MLP neurons of a small language model. Each row is named by its layer, matrix (up: input weights) and neuron, and shows model dimensions 0-191. Each number is 128 + 24 x the weight over its row's rms, rounded and kept within 0 to 255. Numbers have three digits each.
After each neuron's rows, "fires in" lists the words (lower case) most often at its 100 highest values on Wikipedia text that the model never trained on. A number after a token or word is its count.

L6.up516:144080188152131134139120168129113138134132154167114101064118128112122108111126132129143077138097161122139119146106118076129151117143115120113149142172114140133128108098175134142098115149069134090126149067120110144110161131133171160107146147114120124125116119116142126116125129123143110135154140113080155123122109167167149148136107152111146144132160100107114119127141143122127119126120092132149193156149133193050117126111086131134117090147114113150151115132173149124152132132143114112112126143112096148102095128137122132098127163145109092084107120111132123058158113103125115120
fires in: "as" 38, "and" 12, "a" 6, "at" 5, "one" 4, "in" 4

L10.up830:130122105135138154144095120141130148095143150125112097127120137121142134125108176138130111163080152087077113127166140126124121128120114123094135117161181154100131101146120130120123157139156130104096118129131145165154142106116141146098153108152126121166101134115145142118124141134089152128178135050108088132168107142190110144142104140137102145131136104112143133156145093151112136113120091114134139143134162136151144128143121151146146073134112111139128114125164091120151094124083177148135073097145096154092090177145121132131129141112148094111120138121140122084099092154123091195
fires in: "one" 29, "on" 16, "number" 6

L3.up1458:149133123134150153149099091121125091112145143152121135106162146129128095068147150111143094132147117149117135090136125104144134150126081124105123134080112092104156165119148159126129173116131121153156125177136146096139136138167154098089106138104126139144088131123118165130095140137097150129133127156092102174122168114113167157149101143118125150170136077143132142141168145124106106119158146086135131121155159112084121102105144097118139142121130120156124163106115124091134146119107095056144117151131111126121150131149117148130111140070104176090101123122077105113167119169134131157
fires in: "is" 22, "who" 14, "which" 13, "also" 11, "not" 11, "has" 7

L3.up793:119165110158120107112173140139111145130144119128098149108099112153110131156145127102133124123144142137162114152154104154117109136187140113120187134133096108117112160138132120142113178152125142083107124167091139145138170135104168124124075096112156137139127115148093140129152123134120109145117158128155131156124135124137147151177148161141145140134116123155155117113137114140122149111107102130063124125182161066125135124147126128136147173087130142119118154167170089107145146056123093120116113147088132120114105128155163152115124105139103184111089165091134141095109143123165130125
fires in: "which" 32, "who" 10, "tournament" 7, "private" 5, "river" 5

L3.up1375:124144115108155172119084113119157094111132165116110119099144129110145135089099142095131129164143140131131112105141116116153140119114107104139126112132158119161118143126120164163160116130126086162126119129124147179137178154110115145080152108124128158106134128101158118136111095134123166103154109130125050172145127127170141113118125153074089153141140159110143117125175166134114111129087124135148106104133138105140143135065144100129150124187141113132113146154112151156149137133111139119130105118087090100109137143119091131116112097114106123167101150040119095108118118111101123105
fires in: "would" 13, "they" 11, "who" 10, "which" 9, "had" 9, "to" 9

L3.up1516:093129183120139132116129144133179138068190098127122085092137139140082169164114125089107145147163128087108109144141134122077106132140141130153180095132149119129120117079139149151137117151093132124143100071132106152147121112119141140088148128142137165150140147130174136115082123118158144103165143093094111139145159136124161197104130097105104141130128152121137138111113162128120112136095111173132150122120135132091154142086113107128098144185118153125089168137134130137115097096106130136115122130116137099105108132149117110110124149111146095148163131126126105141157114112105150146
fires in: "with" 26, "as" 9, "be" 8, "a" 7

L13.up139:117102151090152134136122131112173176096112141112128116147123094138102113145109143147147091154087103125126125157160148109153142152133107128107133120122131154086130105144098162150145149102130119138106155136141130159167221109109103125098141159155081150116134105088121108130122153153147160131126156062145132134154178146162090106130134143143087159143147130138113083166150130129125100124128110155142121144163107172091113123114149154133123157112147095106125118128184098124117110089115178143147103091096139101161122142078121128148094108130120098151141114123150119122144106109135129108
fires in: "in" 47, "on" 7, "label" 5

L6.up176:125134121101119143107135131096145088088168162139119107115127117088144103128122134133146090152079117107103164137132123108115108137146148085134156136163138147116154128079143176112168114068106100151129098129102102149180145118120188139124151090130089142137105112141146151111084173139170107125147096098111159100147118131175122141112147172102107141159118136123141130114153134137141101137094120125126086106109140126134109127107082121135130102133140155117113155107115117135123131125109152137122121132119081184098105138062200150128139145138126129120154152121132117093173154114130144148
fires in: "of" 31, "with" 27, "in" 24, "by" 13, "between" 4

L3.up348:141148146087091145124126095144101148115185130153099137163122146153078097121087148146116117121113094136102145112105127103126095169095063128152115076148125137108115126118109120167150161133099100166142156149116131138123115098109149181152142093158140113158100116128128101162159134139160142128148106086101124111107189109115136113155088183129098128125154116120141143143107126130122073147125113133136136125134132137073135106136106123106139115128112132150168164108124136111115153113144112143136129140131109138106109171148163148146127199146161133142120168117098105119086134113172135126
fires in: "which" 49, "this" 6, "it" 5, "created" 5, "series" 4, "through" 4

L6.up45:124081148122128128152136124099141092139130105107146149093100122142098131103118151105148125106152103135065113127156120153111139143141147128127148149162103156138156142095141129163144106108055138114133137131106072225111154102117156103094136170143139133064073128089151106129114150123111129119132119122119158120146158136145151105141092103132130153124116096122171124129169120131126143124132098127121150124164134147100081107101108076117153105140191124111094131140120157121116126130139132134109116130114106136154161096147126127113144144135109147079116131185143122161156117136135110122
fires in: "as" 34, "in" 11, "from" 7, "born" 6

L3.up1162:139115121139190111134120149117165118142145093092165121185160146127096098128062112133144154099157143167140125088132092102108147084140127111147129115127091202146119144140180159116109140133114133112125119168111098069120171144145083122159129137152113150121148149116141121119108117134178111126098150118126106111099100104095147103126168164104148097125143145136102120079169124136098154122137091156159137095163141122091127136124128125139128135105139133076138125120128118112116102149112092121121152145113150151116118122127137112138123128118155099116099148157134144162150155080091113117
fires in: "her" 28, "office" 10, "officially" 6, "title" 6, "fire" 5

L6.up1421:135140127131137147102107118129200075111125131117102123094113119102116177101131141050120127130173135136122093155109142100113133134099122134138145119118147085131074143121170126146158130135134113173144097112121117129129157123111140124099131133133159144088120161149153172135104103136108153113137147138126115157135193107135157111146097105120144117131167075125173120096176105115118120134083088139142148106177126120142106124118127123145131132165139122141097159136112140146126109181076102122167100087101071114094134132157119120111128131129147090115123156116107099103153118140107137132
fires in: "not" 66, "they" 13, "but" 5, "would" 4

L3.up549:125055137133118128113100127100158144094117123141093127112144133106103157128136120146130133131118136133139116169175118151079132105130125057136163142110113113185118131132113138131138154059089120128095144116128117161142154099099182154109155121117086145165142110134115173166093127135129137121163160143132157146139115119132107130077093114127128154131147108109103110152109158134102089128129097133135143144163129094095163098098133121104129153118171142153123169111060106141137110122168143158112148139151136159090150122155158131119141137145132140090089139132131137147098154131154106108
fires in: "as" 27, "in" 15, "apps" 10, "also" 9

L10.up1514:121144167140117134090152119097126077106070130167125127149102188104115114087139156133124115103097168132114125148116156112121150132132118120146112091149142098104083155148139164134140116127117144175147091172144109146111159072174126106102135120139147146150112115086129091141107145129115154127097089121125110132120179089137117152103083170108126094137168117125115134124127144120120112135111073157163117094135124115125161128122147139163122133170115143112167159127117130124125155150171127120101101126124067134103158178107135149100131133105126084116139139110130098121167159127141142117
fires in: "to" 46, "justice" 7, "they" 4, "not" 4

L3.up693:144103198101113162162138092111133154096115145145130114110131148131098091133153137164156144122194145109123156107116103087143110134108090125140094162102119107089104151155113105157128105103114085100101175125123154121150119112117150093185152098102128112149139130090105094118140130135149106112161105115081113126124149164116189132155085169103100105162149192135115124166126163101095130145117101118122106131110133128162116123129095121128152140145109141149136134129152163095127127119110133152120150114136138159156123114119111114128144160109133104126111150090147147124101156160158093128
fires in: "which" 35, "when" 27, "there" 9

L3.up502:112099115128117146132133098117119147133113130125107124103131120101137108074150142125115144109201103128143160120111102134147126142127152088138132147162123138130156113088121130144147130134143129076081101157176155088120151140125128126134080088108139146071129136102139143036147114109105123163170133101089110163104179164133146173099111124129086160111116146105056135144121147138125145124156144122138113137135145147097154123134121155123131140140099145159086117129151132169146131172108124081126136126132109091126106142121113098115118110097149115130115158124106122115093134181131143123
fires in: "also" 22, "schools" 9, "school" 8, "population" 7, "popular" 5, "co" 4

L3.up1150:146081124137124152108152122141181118120105183158098131071135156135139118118132204088161097148122107122099129126127135148127115145172119096129126168115119137097125165114151166163143133097131079151142095133115120154140135120122131128143121134114098147150141127113135150143101139123129185163127112149115110165144175108136143190150121134136109145162127149130135120125144164129125125143130111096135122093161155161096108126086122119148150118138148102088140176121092107106186109117121124063144094100084098102127143126144133142115103149141108133100113107126072110123130120100135144159
fires in: "he" 17, "also" 16, "was" 10, "not" 9, "which" 7, "who" 7

L3.up1511:130179109122133100152125118114114111147122149126098123178154094113100125103126100158136124125136156147119160098126121150152106112088154133182146138165097158076102119160147137115139153098150111153108109158105142118114125113155079184118107150153096136078084144116142111113137122144107115132135110088134139116142123133131157129116105152126086133155144151100085111133133153137129087119151060081142139107139139092092147140138118130135138150130101165109133101129140139063163134128157090133102129110165109100130124115067119137102146114128127150143117163126113129125092140120150192095
fires in: "university" 19, "it" 15, "school" 11, "schools" 9, "coast" 7, "co" 6

L3.up1289:094161105131163143110099132100163099091095155128127135148113124131135157094127168090165111114131116152128129122116139146176126153082102122131123139145140127103144187113119135109156152129073109129133109142108143168172147179130146123143163080125126170109085131114162135118144143126103137129122127131112103150189132125152147118166124101116108170151126153132137107180137159127126106122129108124136117080117158098104138108098121118128173090137116115104114150119128113076135123147107127114136101112113069093149165148104129153135063137127140100104088123084132128107164131147097121156
fires in: "october" 10, "april" 9, "may" 8, "september" 8, "march" 8, "february" 8

L10.up1336:086127150123135138121178111087200096120117158110166157124136107114131171170111122093113111120104128116118099140129135116116112104155113166111129070098147111145088144090178136117150123091132134144160119131120106110151136104114170108135143143098146155110117140125153118145118113127150152138124155139127161154138178171150134146150094103109096117143121129115112123162174118129122137157142097152113136111133112115115153146158128120155119171178173102121126144136122159157126132106098114102117089099114071098095112147137132069127107170148147068156110148111104116111127100149122116144
fires in: "not" 24, "did" 21, "must" 4, "also" 4

L10.up1021:118153116137141124137151154121181132125142150128121138136128130104099123122134128135151146116104144133103182117170157158115045122143163150124122176112120158079147130150097152115112086120120153127109114147142123140103158135119075166099146133104136102116121114134142154034118095157117143113097119113131156115136119157115099144120140165107088116191145138111120094141173134084187110130143129139088138133129167111140175151137137099130150115149152152128144129137120104124137143128140084129126097093109123150144087168087122141114136119142100149138088116153148144099108134114145107120
fires in: "usa" 21, "us" 11, "uk" 9, "namibia" 6, "ukraine" 5

L6.up225:075105172142131158106126177144163108146161135157164154021109109116139119137127141091135098133091125100121147122141121081125081116132091126145154157153135124137123119101165152171150111118138149131154126063128096156126158109098166130101127159110131125137120110142146133137105122130122116104145132103115132132120121165148146125146128202137096155120116130141152128132141161119115092128098102114127168161158145155122114138076132095135135100114127106151149127129197127113137095102127146103139123126113075153094115138121135115109151117122148093112141124110133099110146088131129130147
fires in: "on" 28, "from" 21, "a" 15, "at" 10, "along" 5, "as" 5

L6.up987:119125164100133132120114177121102138140144126107085114084118116108108159164098131060118062153142104133088169132123116103138134172155083099126136164162134139122162100122169127132116082131135138143128149102124124143147171120133154108119121112137137114144125162114145159144115147135148133134127106128101136117105158144130105110163075166124107159130102117113148141139132145117144155145142122177115171143145122169140143072090132125148114132113105105173111134124134163144147076126144130115119068082136134101093104120141129131141098133149130133135117162133131085126165107190154163155
fires in: "and" 31, "is" 13, "to" 8, "was" 5, "as" 4

L10.up308:132179119118125116125127136118143127133149102092101112131080126124092147124112153135116128133169116109147170068122163119116138133152083123139129189141097106088103128145149179119140151141103124143137133075119123130108132127163130159116141142153135161125136153101170176147110122126106157148129091141053078138127141133147125150169118093117135117120150151131137160103144173137128115151096115102124136084129138152156096120113170089128133115112136137146111204114124100160136110155096127104125129090100105079136090156145134113159104151167108138113137146104094116139144113133117157144
fires in: "to" 48, "that" 7, "would" 5, "was" 4

L3.up814:107168132123149148116133097128185098092112165150126129104133136121154128120121134099149122136158122139104132124119179160112086149096143110135124146167158130109113152118134135148177120130066111134117116140157136186161156161131135104109157106097119148090127124124160131097126130139179145141127113082136077163157141131153146145160105126082085121135125184123119130134143156127144112129113102148147154106100131144100155121081114090123174118147117126135094153113127102131128106113105157086131110133096084075083137114120140137145087114136107125111098105115144139132148113139056122141
fires in: "july" 12, "october" 12, "september" 11, "january" 9, "february" 9

L6.up664:104115102080126145130092081113157092114159115137107162104157135114116155152112127078143112148159100098093137133148167175148139138149089124125130121126147113149145172036182113148155147132132157128141085092146146152122151123114112113133140115134153172097096120112163147128134157137104158104120147080151158170199170094150141176148122137128098151131093156140113112138147148125147116142141121163149174107126150109095151119112134121127155130112165105108088140133125133155131103116096104094113108144100110100123109115145130130150130156105140116131131128117113122125137117140158105127
fires in: "not" 65, "also" 15, "to" 6, "which" 5, "who" 5

L3.up182:124126119142132134102097149115157087038156153117115083139087107100135132086144155116129136152147158158160136104161142165103152120095176088113195129156142144165127159127118108118142110124089081127130127135141089179133169138131126135065179101140134154124111140137129106137126158137161119110183118127122116117139154123143105147153088132109122159133118135148105117150132175126121099108114124126136143120106139111137158117126123068123155090123139108145108102111086090130148110100125146110120150092132096107122155087128116140150095135112131113086101129114134121118136144157128128155
fires in: "october" 13, "may" 11, "september" 10, "july" 10, "june" 9, "november" 8

L13.up485:126149148104129201111146145092117097113114140108122112133122172113108129093092118131107094176154173134084133117114158159124135173144127136102131117139146113150093138127129146129115099112127106152123152135159107159138094146121120131158160076148146146150088132133128146126113083134123142128152126108074112163180150088087142093181089124125101126131116111138128144128129153152133111182130131103133163148150120115086122151096111113085117153139131120106114146082195114122172150104137113139123143098121094139129122119111128125129146124154139071147114135113132153093149137169079134112
fires in: "that" 35, "series" 6, "four" 4, "found" 4, "which" 4